{"d_model": 512, "norm": "layernorm", "qk_norm": false, "bias": "all", "parallel_block": false, "init_std_down": 0.00386, "lr_mult_o": 3.0, "beta1": 0.95, "warmup_steps": 200, "final_lr_fraction": 0.0, "batch_tokens": 65536, "doc_mask": false, "train_tokens": 372800000}
MLP neurons of a small language model. Each row is named by its layer, matrix (up: input weights; down: output weights) and neuron, and shows model dimensions 64-319. Each number is 500 + 40 x the weight over its row's rms, rounded and kept within 0 to 999. Numbers have three digits each.
After each neuron's rows, "fires after" lists the tokens most often just before its 100 highest values on Wikipedia text that the model never trained on. A number after a token or word is its count.

L9.up820:553508519448520532480488460475496546516467528548452478586439543550464471504519450550516534458485499470444455455481489475449480484456481507490443565549461524541463503584519439533450467459488482394481444475557495496488478537515563478490467518539426533470484489538538584402529606518455522520426512475422474499479509457492436569468515551557527506472445495439505428548481515468544511482537496515483504492557547409458487481432482521513565548455537590521511488537522519528533491516524486438451481520541497473467503509471503476441534538535473521497557511439491438533477480520510431418464462568439496482526535445561428524489496423443419459513519603494499474502489414461523503455477529512505492505462554506451544502474526534547556521426490536538497499485501515495535510595536494
L9.down820:451523427554424450541515486526509449508531496476420559465454465504526513453522485472455452565495507502526508599565488515521494511435596440532514503529525483505524589486478505502502520433467488556466501519495562468552455556525469461456473522519565455463493568436501506536481515511516472408518420530445474426468514466399544466407451504436459511459480567480490500510463524499439498500528507582467439526525498564572484503522475467449518469438515472474502470487471544507448439422575567511481508549488532505529485452536402462535501536428510576544487483544507440523508501528512543530478592479541530517541463499494598504567535528556485514514454499482517509535509577542495497483534480536493494580568502503454514512442482456571424512549453496505575453478521581468556491476538544
fires after: "." 37, "\n" 6, " Me" 5, "ac" 4, " G" 4

L5.up838:481520581561511503587492436497500456486519534487477501512566474468493552507499507517512484513477466483586543510453568478486561438510476487477509492546507459477475489463446553460589480538499510450543542588457564468474500522422473517461423480403455536441519485524526450495475518543548424492524510539495416493434500493500512522540515482522401430483519489497508498458434509456513522425471543519493506487558475541447522490514491517540508497490491514499480530466565537517504562572580475534539542545527516487531440487520566515447523513500526465546501519483503469441499534491473504456529505496525524577530496443471458523466531450416497457576487480522484479515431497534506482501516517545390549567496534451515505530494524516485416534452514550527558442427526426458452514511474578
L5.down838:532470477517510529522514494519556558530560544509547557542531492496577440488465491430431538477488466484515507522506470468492478530482519491456493560497471567472462523522507518517404564442465487495525466514513429502552523517443441460498438453469495484465499458492460484541417508473458520469585487450531527475497486427466475421558460558540542558572490457553477494491485465442472462490487515504534499659500500499552497468528468393504592411445497565521515444492464532534515470500488449416454465430481425496496500451473509483580508522510521458500509488604506503508506458516493495501460484563472595484519456597481529498484511557492505471501545501524584524469472414528516523500547495488503502516531449478493479520551490502500491533594443455517501530529554553477513537544545486
fires after: " (" 19, "-" 18, "\n" 17, " " 7

L10.up536:467518499467507468508435508468531472603516581443517518524436504463494526464483513563465490480572545519482497535555450541457528490447500551530497415520488469445457502576553487533482416497484502587484478474476511496526536504532445506478490490540529518470464459485528423489475526494474568570454547474522471490507450506584529480473529431502440503544527501528542510512492514529441517514556533526483483493569488485629486450513464468581568548472475465520536427495478472516492531514420493514461467510542524470463437458425589497490416468479533441480442522541475487502492591508441509473545425527512490505501497476504515551503526544512444472459532511517454509470540489581420455393473458531444500445552580481493487542469470561424477475494522574463425431477542480549508533522506554
L10.down536:558505480459520549536578446415545494461540523432487393552447384488556541505481497440501476458462441539498457444492479577544446419499445511513518504482514467509449547490478434484495528453465491483544507549520523409498466464441467518506520564455454496504492569514503495465434568471450440507430506491518491563533535521420524519495476526510460576489521552507479440473556508497563495507498458515512482483486508421584513536468530551533531520535516529545470460488454501560568487523579454590524460590446476593494517525527432472503492458504505496552538504537562525495610495474494533475585548437464518499488512491488416494488517416470489507527470538483564557507519487496541585560488456526512474496574506475510492468469502498531501533488477412489491508537481510513501463447551511
fires after: " " 52, " (" 8

L8.up446:498421563495531495516592529531478495477418416489506479507494459488472478494529519495506456467499580418547507472466445460452511564474545530543517532502504475553509475456504480495409578486494494514504449493579424503487584631516462545495495492567509517454552507507488468441512535463502543522490472529504492482486476403495521494503524428517517544458520534442476474462411512552510503523472582391549495479490445558490518545528394592472439502464400524495493539471471529573508519642533544477455445504521426480530564482511446493525498528567508376521555570478472568483578511543504446499531478458459487565528501569510485517460539507532492543520456469544456477545475434509461522490477497474498508561453513542429554483547497532515572538494482485447510537574489509494482530478511500
L8.down446:514545452506537549492526429461480534460545514532530481504508521523562492461514474478519501545514523476437492545538568511486490468480498527519525513515515530426447518406397477461570444518518483461514504463496497496509506485472449498487491524503461518497489527467476535520526537539495487486515497533495546585491565496467521557503496560451548427509483530566488526575510516558483486456468490542472481469442481524554481413507509495540518513508577494563460512461502493462513524482484509510480487450544520526462451494515504451450493543441469580561548490514513553543474478444505494432484472527525526516510408463481521565464475460469484471519469421509487528501535537396501531545423474534483566438535476491513508561542551438579462528515513484630558514481467514486521495530446507
fires after: " \"" 15, "'" 13, " un" 11, "-" 7, " Un" 4

L8.up219:484502551482435411490512528483436508578492501498528568527482525549473516495511400494439434462506539520491499477511422464527529554447463501485580540476534526522490453489514507555439494412502522490504617480498436433487490525566593534540451521530529470461489484501531464460585538496517591500521493476441471538523458508584484470502478497557537439497503507519466462518499508524505481463526502499471554510508509551511433541547495450428512450497494522488487523478400501498502464443491476438489512457493489499407468511490472440548446464524519480483465444478526521512489519493583479532509525465468471386472448452514461531503444536516500430486515471497478561520532537419448555507516526504441533458493492553553553482537429500473609450529423488484445543543531462406499466527500530
L8.down219:513453513462495446486503468455512488469481536524542471472514557502525475504556424478617440526530469499481521534487494574485507474438536525554444490453532486590480563528468500525547526443489525488425548469482481440458498459533586481505564456445512576486463596476503476525468453429513483406534526509479519527538494506462471463479487509508444510508451450523455560510484476476534487481464521492482467479518506488495500458472523539533476527480509513452522541422529514465493466537475520489502481464459540516528538546487499542542485513415499427500552490494539534495470536510527429548474491549471434455448551470527428496475423607569564520523421482456560541500507491495524506468463472524491418533412423471438469482487568477453471537543487520509502556460524502521481430541545464
fires after: " |" 25, " Q" 8, "4" 8, "3" 6, "\\" 4

L9.up129:532533506487514507550514463458460505589485527486473479551486493505540470470593540440566494489518488498520550506516497478585492494414492506507543498448496526518524474429471537460461506477453497465510455482524463486540554498467484475516504464481465504464557503532539522495523516514582514493473470514471468462565445581527536514438457534443434550541469555574556496480474435526533493514458448536513486588469507531568491509564539484483503428492458526456480519529477540453524528503540485540521443545460434556559472523463566472451542535474479438476482451473512481484532499471442485446461550540600433488564484526569444505518480519547563555485473519497485549547571515587426539504450500500516489505432478518465461506545475472481458512534423480502492506459542470494530495479480468
L9.down129:489482479472510469511432571463484488454508526553484474497533543577504483489455522534550527474439558477451480544505463484532491532499448522543484502533458549556505527466547493542553508497458554496447449383490424505555464545505488550432533463565509510572456498558557479591525505438486522596547526476516512440490400471539523429540480479509477457553535497524499518509581594581487477564518562470518502525477578532509432506467507510504518539481541525462554422575555598511474500527508558482365450496495505463470444529563489541533508503455498458521460511524494507499578560575527518571506453530511472471544517456464513533492549548464479478403478473524428543531492441466507504493510490408577496451476470485484457551525544496545562466480526530529475511478453446487499507469490499
fires after: " Vi" 18, " Di" 8, " Pa" 8, " La" 7, "P" 7, " Mad" 7

L9.up634:487475496513482488517487548527531578456554485444589525533529537419469516490446492535549548490503631510509476395524485491548530552528537470473515418505488494522547440426519453573500468512494449571477491544468437477489536516477452563541521509487573482531483515467524490499525564450481535520454488486497469492457547473537442448540393497482552505534475453575521470538429486484464532556571489499542544482546534500493487542536513489512438597540466464496449525482502518543543468531420505521563490467532422509563474530421489572490542425457561542534556511505465457420507488501545533549533543477494479519442511482480481541438420520490476524436510531512506436615523495546587473472468498523457481485447469505501486462566555527526475468499538469539507474517541509491451454522462488
L9.down634:451500489561576479514539511537425544475565483425450559458480460536507554521528495523595488542470487535549511510465527409477480443537460517544555479528397596492507477571485437526437451597558503523492402532467527543531489501573434451437461513503451509459569564494585520479488493450473492543495524528459533488443494523542528463490472559445513432471499468580524445495507536437436462543511507501496500516533523519504478444425392471469488501463576486451532427516555544455444473424503541449552523485512528534468503465491497499466524482454523419506496525511469476516579490531447495481484456475493473468536573468550471515471503482533538456441498482489512576507491423461447558525553441474527540550471477477479465503463465432563504568518457512540536494518387497551478512470503553
fires after: "3" 16, "w" 12, "5" 10, "8" 7, "4" 6, "ack" 4

L9.up376:484499484561507558505566515506487453471453461532461502457517623468479442584581466531473462525519484473472506454473442582506443489555465539478494509451482524516459515496546447497484528549506579429500477516422497475451521460525542566577522438495573447501432465505461478519540423487460496502535513503461510441467546498457473457476501451516445507535514513553504450512518508490479466582530525532506474495568476487524512470535510488486540473608438562528448531516506580481496559512453408526469467524502467473551482390467477458397522506497496474485533498516464575543578484414508514487533484360478499444511502528534546491563571507511465531469539485498420542553505484496501551528420514454496500472524532507509520525513525441570496525498528435447466398526528563560417524540556499
L9.down376:537483546447531485570460433498545471484531510437402487545444473508447528414488580560465521473459500559420392492486491564535566409565548501508566536455496471490499532521480458442523519499504506537457524502588582465441474527560486421435450454545430454489498490553463512492487574460455534510482492486545498536510475477506499435505527528398491493500553498467498478495512500495494455526543507515510534508510494523513518569424510473517451511478590506492507484404555515506473470483559483441481470472472480507494527560504522556486575475498502538479517519505544483484520471542445496471436472569567462538491517434534452502478546564447515541489471562489397500549528442505506534450504561495595478534441474545555460520547457527490557533522479439509511561548467516471575483486467508
fires after: " " 52, "'" 5, "th" 4, "\n" 4

L2.up561:480538527531559537523525528515553555445493489470495512617480526451512493396559508512560513502529505400501466516521494451479574499572509521498444479520461424447492471514438561491513446519444572595449422524537511548447566509471444487531499528536454491516491543498545485490526469525577455534486534504449529434456457501521487542497552501454490516509453479499521522441481417532510522520542503521514453502491508485500549426513472552547502546430574519434545506476470484527505514490420542432539566484458453560447551479554460467445502486527503490499554447554420463472533504441448480517502422521535527476530507401516450493459471481439491567531556556465560485483491505455465547438489477581537466526505465479452462521587501455518491518492512467548566473472472538459386526485569534
L2.down561:512487565495541521468465505455457428523540495450545458439483468551504541569484479457516499488459488542522512479432544527527488483465508475528551481480535557497497508468506462524499554428559503409579492472527522487520466485447610469456443447484461519489465446482474547543487483490453576481513487523464495545501534398516445456410471459578514512482501489513535502509471527502521466514482564504542520505532533524513424516506505399485510398606395541585416481462514496482506468487590528483454475556472515503484467519472568513532429547488473560488430459529521519498520502543452557461565538561450531483499464525504521494544494516543498466443480480475471539460454500586505497560507433478456536476521499428503545418471491506515481510521517499510478498551537467559588462538486475
fires after: " " 50, "==" 7, "\n" 5

L8.up867:488455530517512516499504511558464457603586479530538512500472519475525559493530549534508485529499513536463465527544483555461524440516483498472533528518429499444483502508514489542498452522598499495542479527520558510471526513533420473478526476545421514460506474449450455457537534514475527505515512501520430511550500396464486540538466477467488495412443463519510431398468510545524460432491481542437484452520474475491551483505501526541496490402507501502540519534538510553506449512518522555542494525526552540475589514545533551533465401498497437525479467513477457397522566518451507520470514497451461488466497506496551518490521545593461440490543466571541525467485481562428458468570438466411502480560505475584524511505498507461478444471495531408575527503577473477524460521482551
L8.down867:531552452459568444489515453465454478477441489481464493541528503575487558491502493485501497462510515519491504513498483518499457514517422429516504552474559502569507470502474490464540517477448530517469495497475573503527460559426492550431469560512508575514514485461535451619478476530461524444490521493456493586506506512511511477455518482516498444525455469508526554472510460491522536491537449518486499523493453484491486528492502516514470551514458464583528511447484524480566523496496553542486514518519457469514504473544544484549515536584585484488476475536509522489496490525548498460538488477539488511537497578481489545513450416440541550540530557516525460523521488495513506508424523518600455526484546547455488537502475423507453533565485495548469475523477521545480517499541448
fires after: "s" 26, " con" 7, " S" 7, " Con" 6, " Re" 5, " re" 5

L10.up523:497532530470520465510489480548442526478598518526528444470564535495499515546510512513506461553475448439491461524499417475474475501470504512539565494533489471516497520511542502444534457463431514570545464473500475484480496540586488514543485565535470471596550505450489520528523463465508523449462586531455509529449503406470526545541505570454502571549513516539563482513489481516539545521472522569545476523579506539551432479526456436510499529476445506464454480442579509552461452504441452510513480458482555543415499446544486515468483546493454463466556435434536584482521499461492542455441532549508466554540374501463461451514587468464520574413494558515476491477505572452445579543484520459565476479476512445547429493512494495529545509491498541462491491493531519522511525564515506
L10.down523:464458550521448511454442503488543486505428539484529476445479492462520503455471560565537508468499460508526472448558511506485469518445494505514523524459488540562475498502499517463482559466525532570424519456444462511470458517482469551520495469516457557491586503471430493406551474561485546524536502460506461491479544511462486478476468459443516455564438491510461532518505456480494493453540560506448468482576457547543492505573511562481459478498489464513502486482476471482545453439540549481437517492535494465564484475517564544553463467473519520513474484528489493538616564525520451511480412531514446457512557445472536474519508514523487548516516489536547526448554478531514514499553472562487546500528471584478538501445483490514576533484532466584472502434491470499477530457474460
fires after: " (" 31, "-" 15, " A" 5